Weights of a small transformer language model: vocabulary 9700.
MLP neurons of a small language model. Each row is named by its layer, matrix (up: input weights) and neuron, and shows model dimensions 170-265. Each number is 128 + 32 x the weight over its row's rms, rounded and kept within 0 to 255.
A block is one neuron, or neurons of one layer that tend to fire together. After each block is what it responds to, as a language model described it from the Wikipedia text at the highest values.

L2.up131 [115 144 201 111 175 192 189 130 131 151  94 149 148 116 139 161 133  78 163 186 144 148 172  98 168 167 171 154 100 117 144 111  73 105 152 191 139 161 144  73 123 142  88 102  99 150 149 159 109 124  50  78 104 147 112 115 101 146 113 139 162  51  83 151  98 108 150  85 105 115 132 134 171  80 127 154  91 117  98 134 129  68  64 115 147  92  95  93 149 165 172 146  95 152 175 124]
Temporal and locative connectives

L2.up726 [109 136 185 127 124 155 129  99 120 135 115  88  88 140 122 139 105 118 115 129 164 121 161 197 106 183  96  75 160 132  98 113 139 111 158 105 123  41 108 125 102 144 111  97 101 121 117 114 144  99 163 179 147 181 135  97 114 110 135 129 109 141 160 123 114 144 128 126 133 138 102 133 150  64 113 139  77 129 146 184 164  98 161 121 101 135 166  82 133  56  72 136  83 149 118 171]
Letter after capital

L2.up1680 [161 103 151  87 191 138 164 144 137 171 132  88 129 170 131  77 131 107 140 118 153 101  61 144 175 200 129 160 155  82 146 128  94 152 106 158 119 105 170 143 140 160 108 116 128 128 155  86 142 128 158 165  49 139 144 168 168 127 128 151 156 154 149 101 148 107 173  96 111 163 111 106  73 147 151 140 132 111 155 106  97 115  83 178 136  99 176 126  71 148 108 109 104 152 137 124]
Fragments inside foreign names

L3.up1015 [110 115 150 119 171  96 179 132 109  89 140 118 130 121 153 100 152 108  77  89 196 133 111 125 125 109 118  84 109  93 152 184 141 111 171 133 187 180 107  94 179 110 145 150  99 147  88 156 113 134 129 123  88 107  72 151 142 146  94 112 132 127 129 147 165 126  54  95 131 185  80  67 141 152 131 106  75 130 167 138 142 119 118 175 111 135 103 128 160 103 174 120 129 162 179 175]
L3.up1173 [ 80 141 116  82 136 137 203 104 111 163 128 126 146 119 123 145 118  91 128  91 190 151 127 127  69 116 188 162 159  83 129 218 149 127 142 122 142 132  84 165 115 174 109 161  65 175 131 177  71 139 131 121  94 129 124 133 105 153 131 115 124 128 156 157  90 105 132 141 155 154 134  99 105 103 148 146 150 110 140 117 130 107  85 128 115  58  99  83 124 154 139 122 100 200 149 157]
L3.up1841 [133 147  67  89 138 139 161 169  84 182 145 114 153 119 123  70 107 126 132 121 121 212 121 114 150 118 110 155 147 154 170 102 188 110 141 117 113 101 178  82 136 118 182 128 180 112 188 125 104 153 140 138 126 138 102 174 158 140 165  89 110 127  97 184 165  86 103  93 165  73 144 117 152  86 112 122  94 141 139 163  89 135  83 115 158 138 158 167 184 117 120 146 161  96  88 122]
L3.up2044 [113 138 178  76 171 145 189 122 114 109  94 107 148 113  64 115 123 128 120 114 187 124 154 151 139 122 178 137  81  82 218 128 126 141 139 130 109 174  51 128 147 135 124 143  98 167  98 125  98 170 141 101  96 169 158 141 118 133 110  97 143 110 146 166 145 140 115  92 173 115 132 123 128 117 149 132 111 106  80 143 141  71 109 112 180  89 172 124 174 128  94 196 146 136 209 123]
Slot before a year

L5.up62 [ 84 105 109 171  72  89 111 141 185  83 151 103 115 111  95  57 122 179 166  74 208  89 131  94 116 154 113  96 106 148 178 109  75 141 127 167 132 142  98 111  86 135 101 151  80 134 129 119 151 145 149 124  63 159 126 121 129 119 109 125 174 129 138 102  56 125  85 110 144 152 142 151 111  79 174 193 160 119 107 187 134  90 140 147 140 145 148 146 107 117 167 103 104  86 139 107]
L5.up79 [106 105  86 128 147 153  94 109 127  59 115 116 130 116  92 123 130 120  92 112 187 147 148 128  86 119 130  55 124 119 171  68 133  95 143 116 111 149 147 120 150 147  84 120  74 108 123 154 181  73  91 206 104 145 154 184  63 132 108 103 132 241 111  86 144 138 117 136 111 156 110 109 126  76 149 167 126  91 147 145  96 135 138 114 126 140 144 107 146 147 117 148 163 160 142 155]
L5.up129 [ 34 119 118 132 168 137  87 129  84 125 109 116 130 116 136  96 185  99 143 165 108 151 141  70 117 131  97  86 139 103 161  93 145 126 156 139 160 167 157  70 111 145 111 125 102 166 101 198  92  74 155  97 173 127 104 104  79 162 190  84  92 153 172 137 137 117 126 181  72  89 104 148 114 132 122 189 147 110 145 151 159  88  90 162 142 112 153 160 125 129 134 165 126 140 128  69]
L5.up273 [ 83  87 127 132 122 127 174 115 131  87 102 122 148 107 102  96 117  82  71 168 178 143 127 118 129 104 128 194 118 121 165 190 112  96  92 115 127 132 164 153 120 187 105  91 102  96  87 152  97 162 112  85 104 197 123 185 111 148 114 136 169 172 128 170  98  76 177 155 104 150 138  95 129 157 167  76 137 127 141 116  93  90 129 145 159 138 140  92 123 164 148 246 108 125 175 153]
L5.up349 [147 145 122 138 168 151 120 139 177 201 118 110 174  93 130 112 131  83  96  36  82 149 102 108 111 137 142 104 101 120 168 122 115  85 112 167 171 161 159 148 112 133 132 190  84 139 114 122 100 117 151 150 108  91  67 114 124 173 110  79 137 116 140 113 174 112  62  83  91 140 148 125 180 136 165 117 142 156 110 156 104  78  65  74 200 114 101  60 166 141 146 139 100 131 131 132]
L5.up440 [131  87 105 142 187 154 143 175 122 138 124 220 108 186 105 114  89  92 113 111 144 104 140 142  97 126  89 216 118  95  93 149  79 113 122  88 127 196 150  91 138 117 149  92 105 127 175 163 154  92 109 111 164 151 159  74 167 136 139 141 159 168 100 156  90 130 142 138 175 110  73 155  31 135 143  84 105  87 139 107 117  97 147 123 170 137  82 153 172 123 185  73 113 134 151  95]
L5.up646 [110 113 150 125 124 128 113 208 211 158  64 103  81 131 144 111 105 156 131  89 114 117 125 146 109 142 141  92  76 182 154 111 151 137 134 165  50 110 158 152 126 143  81 147 148  91 148 120 181 191 131 112 102 171 160 174 168 146 156 121 136 176 136 162 141  92 104 201 114  86 173 119 163 116 165 140  76 134 141 148  87 137 119 127 113  97 119 135 123  61 100 174 128  98 151 118]
L5.up747 [ 97  94  97 105 144 126 147 132 167 141 180 130 126 162 107 134 146 135 119  78 152 156  95 112 100 163 129  23 144 145 138 122  61 153 135 116  76 123 182 103 134  95 117  98 104  62 128 168 127 122 118 187 142  89 173 144 145 138 182 121  91 182 103  90 141 138  69 124 105 121 140  81 143 147 211 131 166  89 100 127  87 172 102 149 133  74  94  90 115 120 127  89 117 112 123 110]
L5.up801 [ 85  74 121 136 164 129 126 168 124 193 149 138 132 104  90 112 103  92 122  97 107 124 135 103  94 122 108  76 113  74 135 129 103 128 144 133 121  84 138  67 198 116 133 112  76 138 133 109 109 136 155 107 119 113 121  94  66 131 159  50 106 150 105 185 126 115  82 123 136 121 137 175 130 143 159  77  79 126 153 118  94 100 143 162 168  78 139 138 115 114 208 111 179 128 137 141]
L5.up840 [117 104  71 124 134 124 101  69 158 110  86 145 127 190 149  95  91  79  91 121 115  95  65 176 159 143 175  67  74  95 129 193  65 109  73 125 175 129 166 115  95  98 149 143  98 126 118 116 146 123 157 105 136 160 160 123 162  76 124  91 193 174 111 153 121 115 114 136 154 142 128  80  74 152 141 159  79 118 148 143 148 139 118  61 136 120 147 117 118  97 118  68 134 140 187 125]
L5.up1347 [155 103  67 133 134 181 116 150 116 135 130 136 118  73 112 169 116 145  97  42 169  91 146 157 136 128 115  96  68 136  77 118 124 127 128  44 144 155  55 122 167 152  66 139  95 122  69 177 139 165 113 115 134 148 131 151 133  88  89 155 202 131 172 105 104 107 114 158 189  71 161 147 146 123 172 119 149 132 127 113  88 116 163 118 199 134 174 152 121 120 167  93 124 136 149 204]
L5.up1581 [183  83 114 138 128 141 117 152 114 148 123 137 162  88 192  75 123  70 115 161 139 182  85 118 117 131 149 112 182 149 152 103 100  88 126 109 149 136 113 122 118 150 134 196  94 106 122 137 161  98 129  87 177 115 182 157 120 153 102 154 132 132 169 118 129 106 124 158 153 117 143  75 139 167  85 136 119  85 152 164 116 101 119  90 138  98 122 125 136 121 141 178  79 174 134 169]
L5.up1585 [138  99 137 163 101 123 106 191 134 164 144 214 140 142  78 128 110 109 106 170 132  85 143  95 160 116 171  48 128 148 133 180 113 126 124 157 132 156 100 115 111 102 126 137 103 161  95 127 127 138 125 123 136  54 119 167  93 176 168 145 142  67 152  87 119 151 121 122  71 112 231 116 154 132 151  90 129 101 126 136 122 151  90 156 149  91 159 154 139 124 166 134  56 128  99 143]
L5.up1729 [103  84 117  82 108 130  95  98 169 144 124 130 130 103  91 144 191 118  83  93 112 128 117 109 155 113 139 147 107 161  91  99 112 128 140 111 113 135 117 149  82 121 173 152 159 151 203  89 161 146 145  49 113 115 122 147 163  76 204 121 136 157  49 138 117 144 128  91 129 127 178 189 148 107 115 135 116  96 139 138 165 178 142 125 199 140 112 105 147 115 174 151 139 115 136 141]
L5.up1753 [148 110 133  66 137  58 102 109 131 135 205  85  93 165 155  98 134 113 189 109 148 124 130  87  85 146 122 126 157 129 122 134 178 169  68 159 112 157 161 111 130 171 142 150 104 144 163 151 137 158 161 176 131 138  73 124 112  99 220  52 161 146 135 165 113  85 142 132  91 137 159 128 141 144  60 143 128 163  99 131  86 122 108 137 165  90 140  88 141 137 132 140 103 113 125 103]
L5.up1844 [137 147 151  91  95 100 171 110 144 106 165 103 158 129 109  97 126 128 123  97  84 119 140  91 142 113 126 134 118  98 131 205 170 201 115 157 173 150 133 190 132 136 184  86 114  87 148 120 113  98  97 157 133 129 156 143 129 116 164  67 130 168 139 126 156 163 168  69 133 104 116 123 174 139 107 138  98  83 131  81 144 174 146 133 178 144 152 126  68 126  61 199  94  88 142 168]
Temporal prepositions before events

L5.up116 [156  99 171  98  85 182  94 112 123  90 147 149 181 115 109 204 120  59  86 134 158 164 119  61 147  80 130  76 108 175  93 116 122 113 138 135 153 110 122 111 115 149 131 134 116 123 175 122 127 161  85 107 168 126 113  82 142  88 167 112 113 153  79 123 134 134 102 193 114 169 111 111 129 126 109 158 116 119 161 114 145 156  91 166 113 172 193 123 107  85 160  76 139 131 143 117]
L5.up170 [165 109 142 112 152 141 138 116 171 169 114 118 136 162  90 140 171  67 107 111 162 159 108 112 110  85 135  66 104  87 110 104 121 126 116 148  81 118 108 111 145 135 107 125 113 184 128 134 140  84  50 207 237 100  93 130 108 139 187 125 144 151 153 180 163 168 164 121  56 135  78  90  87 127 107 124  94 113 127 194 131 127 190 129  82 196 131 164 129 172 102 126 126 116  60 162]
L5.up358 [107 142  99 109 104 132 104  94 178 138  99 137 113 138  96 122 170 117 114  83 140 209  88  84 174 166 101 176 163 137 108 139 133 104 103 128  97 154 162 101 132  54  95 106  85 185 101 157 136  73 156 181 180 126 120 123  86  96 187  42 128 194 141 124  83 138 161 134 138 156 110 180 100 129 107 169 138 106 166 126 167  98 158 146 165 129 126 120  97 106 165  70 144 145  93 152]
L5.up443 [154 167 130 159 123 121 111 145 121 197  89 184  77 115 138 175 138 153 130 147 129 120  93 159 132 154  88 103 102 145 127 129 126 153 161 129  84 163  62 146 123 192 173  61  74 124  74 120 130  68 146 114 150 120  39 112 125  88 168 104 130 136 116 170 155  99  92 125 147 125  73 105 136 136 111 144 107 124 129 127 170 153  68 115 116  78 133 130 135 142 142 131 104 137 152  67]
L5.up492 [152 106 118 157 149 115 197 102 164 165 142 132 113  75 138 158 164 102 141 139 184 135 112 107 138  92  97 144 113 160 174 121 121  99 134 170 116 138 147 104  89 141  53 110 121 162 100 112 201 104 173  36 140 104 166 141 130 128 140 129  95 129 147 110 106 137 154 133 104 141 144  96 115 119 132 169 159 128 184 116 105 102  78 119 175 161 138 119 135  49 100 134 111 178 100 153]
L5.up574 [126 145 118  50 103 199 176  94  89 185 107 165 144 140 177 152  44 158 119 141 109 153 101  73 193 164 115 133 119 161 132 182 135 144 139 123 111 116 134  97 137 135 100 146  89 165 112  96 102 118 219 152 149 113  68 137 161 116  79 154 137 139 149 136  94 138 222  67 126 133 100 120 137 147 173 163  78 101  86  84 172 117  89 157 130 118 146 105 126 121  59 112 113  87 119 131]
L5.up755 [102 101 190 106 159 125 139  75  86 179 128 116 139 101 134  79 122  82  76 136 161 120 175  88 195 134  76  98  91 168 126 107 151  92 133 166 132 173 104 116  84 153 136 158 158 205 118 129  94 113 108 119 112  85 135 108 141 142 156 114 119 114 152 147  89  94 189  43 181 152 142  82 129 113 133 109  98 109 118 128 184 160  90 138 139 140  55 133 114 156  74 101 115 137  95  90]
L5.up1282 [136 131 106 110 101 152 133 137 160 136 172 146  46 175 137 133 100 185 195 121 130 127  81 114 138 130 137  87 142 130 146 144 160 126 149 117 154  92 115 106 141 136 148 108 165 151 162  83 163 108 112 142 130 186 107 113  88 151 110 213 115  84 123 119 134  92 159  93 161 136 151 180  81 138 118 105  64  94 121 108 141 176 130 171 109  75 144 178  52 139 130 112 157 134 175 119]
L5.up1286 [108 131 152 120  65 156 126  85  88 153 201 153 138 119 138  87 159 124 154 139 125 108  81 148 139 115 123 142  90 179 137 136 113  84 105 186 146 111  93 111 114 179 163 162 167 126 116 139 110  94 138 114  99 162  92 124 113  90 179 148 103 113 109 121 101 107  77  96 124 181 125 123 185 143 114 197 118 132 109 206 134 103 109 110 106 118 130 119 103 101 160 133 132 175 145 153]
L5.up1353 [ 87  80 158 110 125  76 120 200 141  87 144 148 104 162  97 111  74 105 145 163 139 159 106 126 195  45  85 190 110 120 112 154 138 109 120  88 159 157 161 122 165 176 115 140  65 126 148 144 239 162 110 116 162 168 160  74 130 116 125 117 178  95 169 207 128 151 159  91 104 116 117  98 207 124  93 133 188 116 174 159 114  79 116 104 179 135 214 161  77 147 170  76 122 122 104 146]
L5.up1463 [183 148 100 153 134 129 121 163 131 125 135 115  84 155 198 134 160 131 124 115 134  91 140 119 179 109 120 152 126 107 120 141 159  91 114 157 146  76 152 176 108 106 156 104 143 127 101 105 173  58  66 167 164 180  88 155 134 131 124 130 109  37 133 195 150 160 125 134 110 149 129 116 188  98 169  81 139 107 149 193 170  59  86 145 143 100 109 158  82  88  90 181 112  91 113  87]
L5.up1563 [124 115  96 147 129 124 106 103 123 117  85  78 212 146 132 133  72 152 127 119 100 138 146 128 152 112 128 121  95 130  67 148 173 120  91 132 144 148 194 132 106 108 134 108 177 105 154  66 140 156  82 125 167 177 105 110 143 138  96 103  82  82 124 121  76 168 157 129 156 163  64 154 136  72  65 188 141 123 125 171  86 154 170 162  86  97 143 125 167  59 130 124  93 111 117 112]
L5.up1580 [164 150 134 174 154 171 122 125 155 118 117 151  70 150 113 125 108 120 124 112 158 122 113 103 164  60 135 135 123 111 109 138  60 140 142 107 114 175 179 182 141 165  73  87 131 164 149 105  72 129  73 122 161 155 173  42 125 159 197 126 114 132 132 196 118  69  97 136 162 111 108 175 125 123 141  97 139 127 173 127 112 141 113 136 112 161 174 144 142 102 155 110  88 172 115 104]
L5.up1612 [ 85  85 136 191  93  87 115 156 147 192 161 161 144 157 180 125 138 104 166 139 113 107 148 103 163 120 147 130 159 120 137  95  97 148 135 141 133 124 125 125 117 102 109 130  87 185 124  72 132 102 145 115 145 128 164 171  54 171 143 156  96  59  90 133 131  95  73 146  60 168 191 118 154 100 136 120  67 119  99 120 117 142 138 105 152 135 149  70 149 140 129 131 128  77 150 122]
L5.up1914 [ 92 146 137 153 165 116 141 156 127 103 137 187 103 122 157 118 117 133 152 129 181  81 125 177 108 167 117 116 127 103  70 115 126 122 168 101 146  58 129 130 141 137 174 158 147 144 130 120 181  76 137 133  72 207 128  96 116 213 164 168 147 164 133 113 162 139  78 115 161 148 117 102 134 106 105 164 166 106 168 135 102  79 112 144 143 170  86  75  82  31 131  97 145 160 119 123]
L5.up2046 [122 115  92 188 116 111 108 164  81 107 140  86 159  92 129 108  82  98 118  95  77 174 188  99 180 196  92  89 129 112 137 126 109 204 119 185  80  96 150 136 160 135 147  80 126 142 102  94 138 157 164 146 171 121 146 121 125  85 132 139 151 174  98 138 120 113 169 145  87 153  99 121 126  83 186 189  73 149 119 136 159 151 229 137  83  93 148 116  99 104 185 158  69 173 131 162]
Second piece after capital

L3.up1231 [125 118 127 147 138 143 147 134 106 178 145 108 119 161 140 125 149 101 158 108 187  96 129  96 195 142 110 114  98 107 117 170 110 152 140 135  84  91 130 128 120 164 156 122  87 144  89  80 157 123 108 115 191 145 124 114 152 130  83  69  89  87  99  96 166 140 161 112  83 128 156 146 139 133 158  60 106  87  88 183 136 212  85 162  87  87 165 151 104 127 109 136 115  70 155 178]
L3.up1388 [140  55 107 111 140  68 159  98  70 161 107 131 133 176  81 168  94  89 155 162 188 126 103 145 141 148 127 140 121 110 132 126 139 145 164  76 145 117 159 121 142 124 140 125 103 139 140  96 139  75  95 116 162 155 150 153  93 138 123 180 143 175 129 123  74 122 131 140 118 158 109 153 142 112  93 119 142 104  65 125 148 124 133 126 198 169 160 153  94 128 154 127 198  92 138 112]
L3.up1809 [133 125 118 144 136 146 166 129  51 111 132 127 129  95  78 188  87 140 104  70 115 105 133 188 149 161  83 137  87  48 118 130 146 178 119 166 133 129 194 111 132 126  62 113 137 147 137 112 159 166 161 128  62 171 114 141 147 126  85  84 101  75 149 124 122 135 139 160  92 123  98 129  91 105 134 102  69 105 139 127 159 169 170 142 126  55 110 109 118 145 153 103 148  84 139 110]
L3.up1965 [163  81 153  66 128 125 180 119 125 142 125 146 136 208 115  84 104 113 175 145 139  96 128 154 202 128 141 149  76 152 174 107 106 139 158  95 146 137 159 121 126 182 148  63  94 178 120 169 100 127 182 138 135 131 121 102 144 116 105 109 136 114 125 144 119 160 166 150 100  98 121 134  87 146 120 123  73 148 185 149 108 163 107 122 184 107 203 121 128 139  54 161 118  90 189 194]
Letters inside acronyms

L3.up665 [128 124 129 114 139 187 147 137 106 123 112 110 149 176 149 150 126  77 118 124 119 148 116 106 110 129  98 152 112 136 119  94 109 151 140  93 101  95 126 132  83 132 127 108  94 148 130 132 190 170 117 149 140  81 160 155 114  54 124 112 169 128 116 116 105 101  62  80 151 179 143 210 148 148 126 128 166 129 156 143 173 172 158 159 153 117 126 114 120 109 106 135 174 185 102  67]
L3.up740 [148 103 118 131 179 118 125 178 103  86 132 126  88 135 112 148 187 108  94 128 130 111 129 135 140 148 152 185 117 134 193 112 122 120  66 136 147 126 124 167 106 138 114  86 136 140 107 140 177 148 134 117  47 152 194 134  99 121 197 119 160 153  69 133 125 128 100 124 153 164 112  75 176  97 108 142 129 128 171  96 115 141  96 191 142  96 132  99 133 152 144 169 115 114  96 122]
L3.up1732 [112 122 137 115 100 114 147 145 129 132 227 136 109 129 145 104 117 125  92 117 137 159 107 105  50  78 158 132 113 104 103 111  84 159 105  74 127 122 109 121  68 141 135 121 114 147 104 157 136 151 137 149 167 149 140 138 151 118 158 100 138  73 107 159 112 109  79 158 126 110 150 190 203  87 111  92 140 108 114 149 156 169 159 106 150 180 179 129 100 147 104 114  97  98 105 156]
L3.up2026 [167 117 160  88 178 120 126 174  98 127 186 120  73 121 119 173  79 109  53 146 155 125 133  48 112 156  89 155  85 149 125 160 137  92 133 131 187 156 148  88 142 128  85 128 192 136 108 105 111 151 132 115 156 119 165 101 120 150 105 128  85 157  99 112 113 147  80 133 194  77 153 174 163 156  94 143 129 143 106 165 145 146 115 137 140 130 115 136 147 139 158 104 124 159 184  87]
East Asian name syllables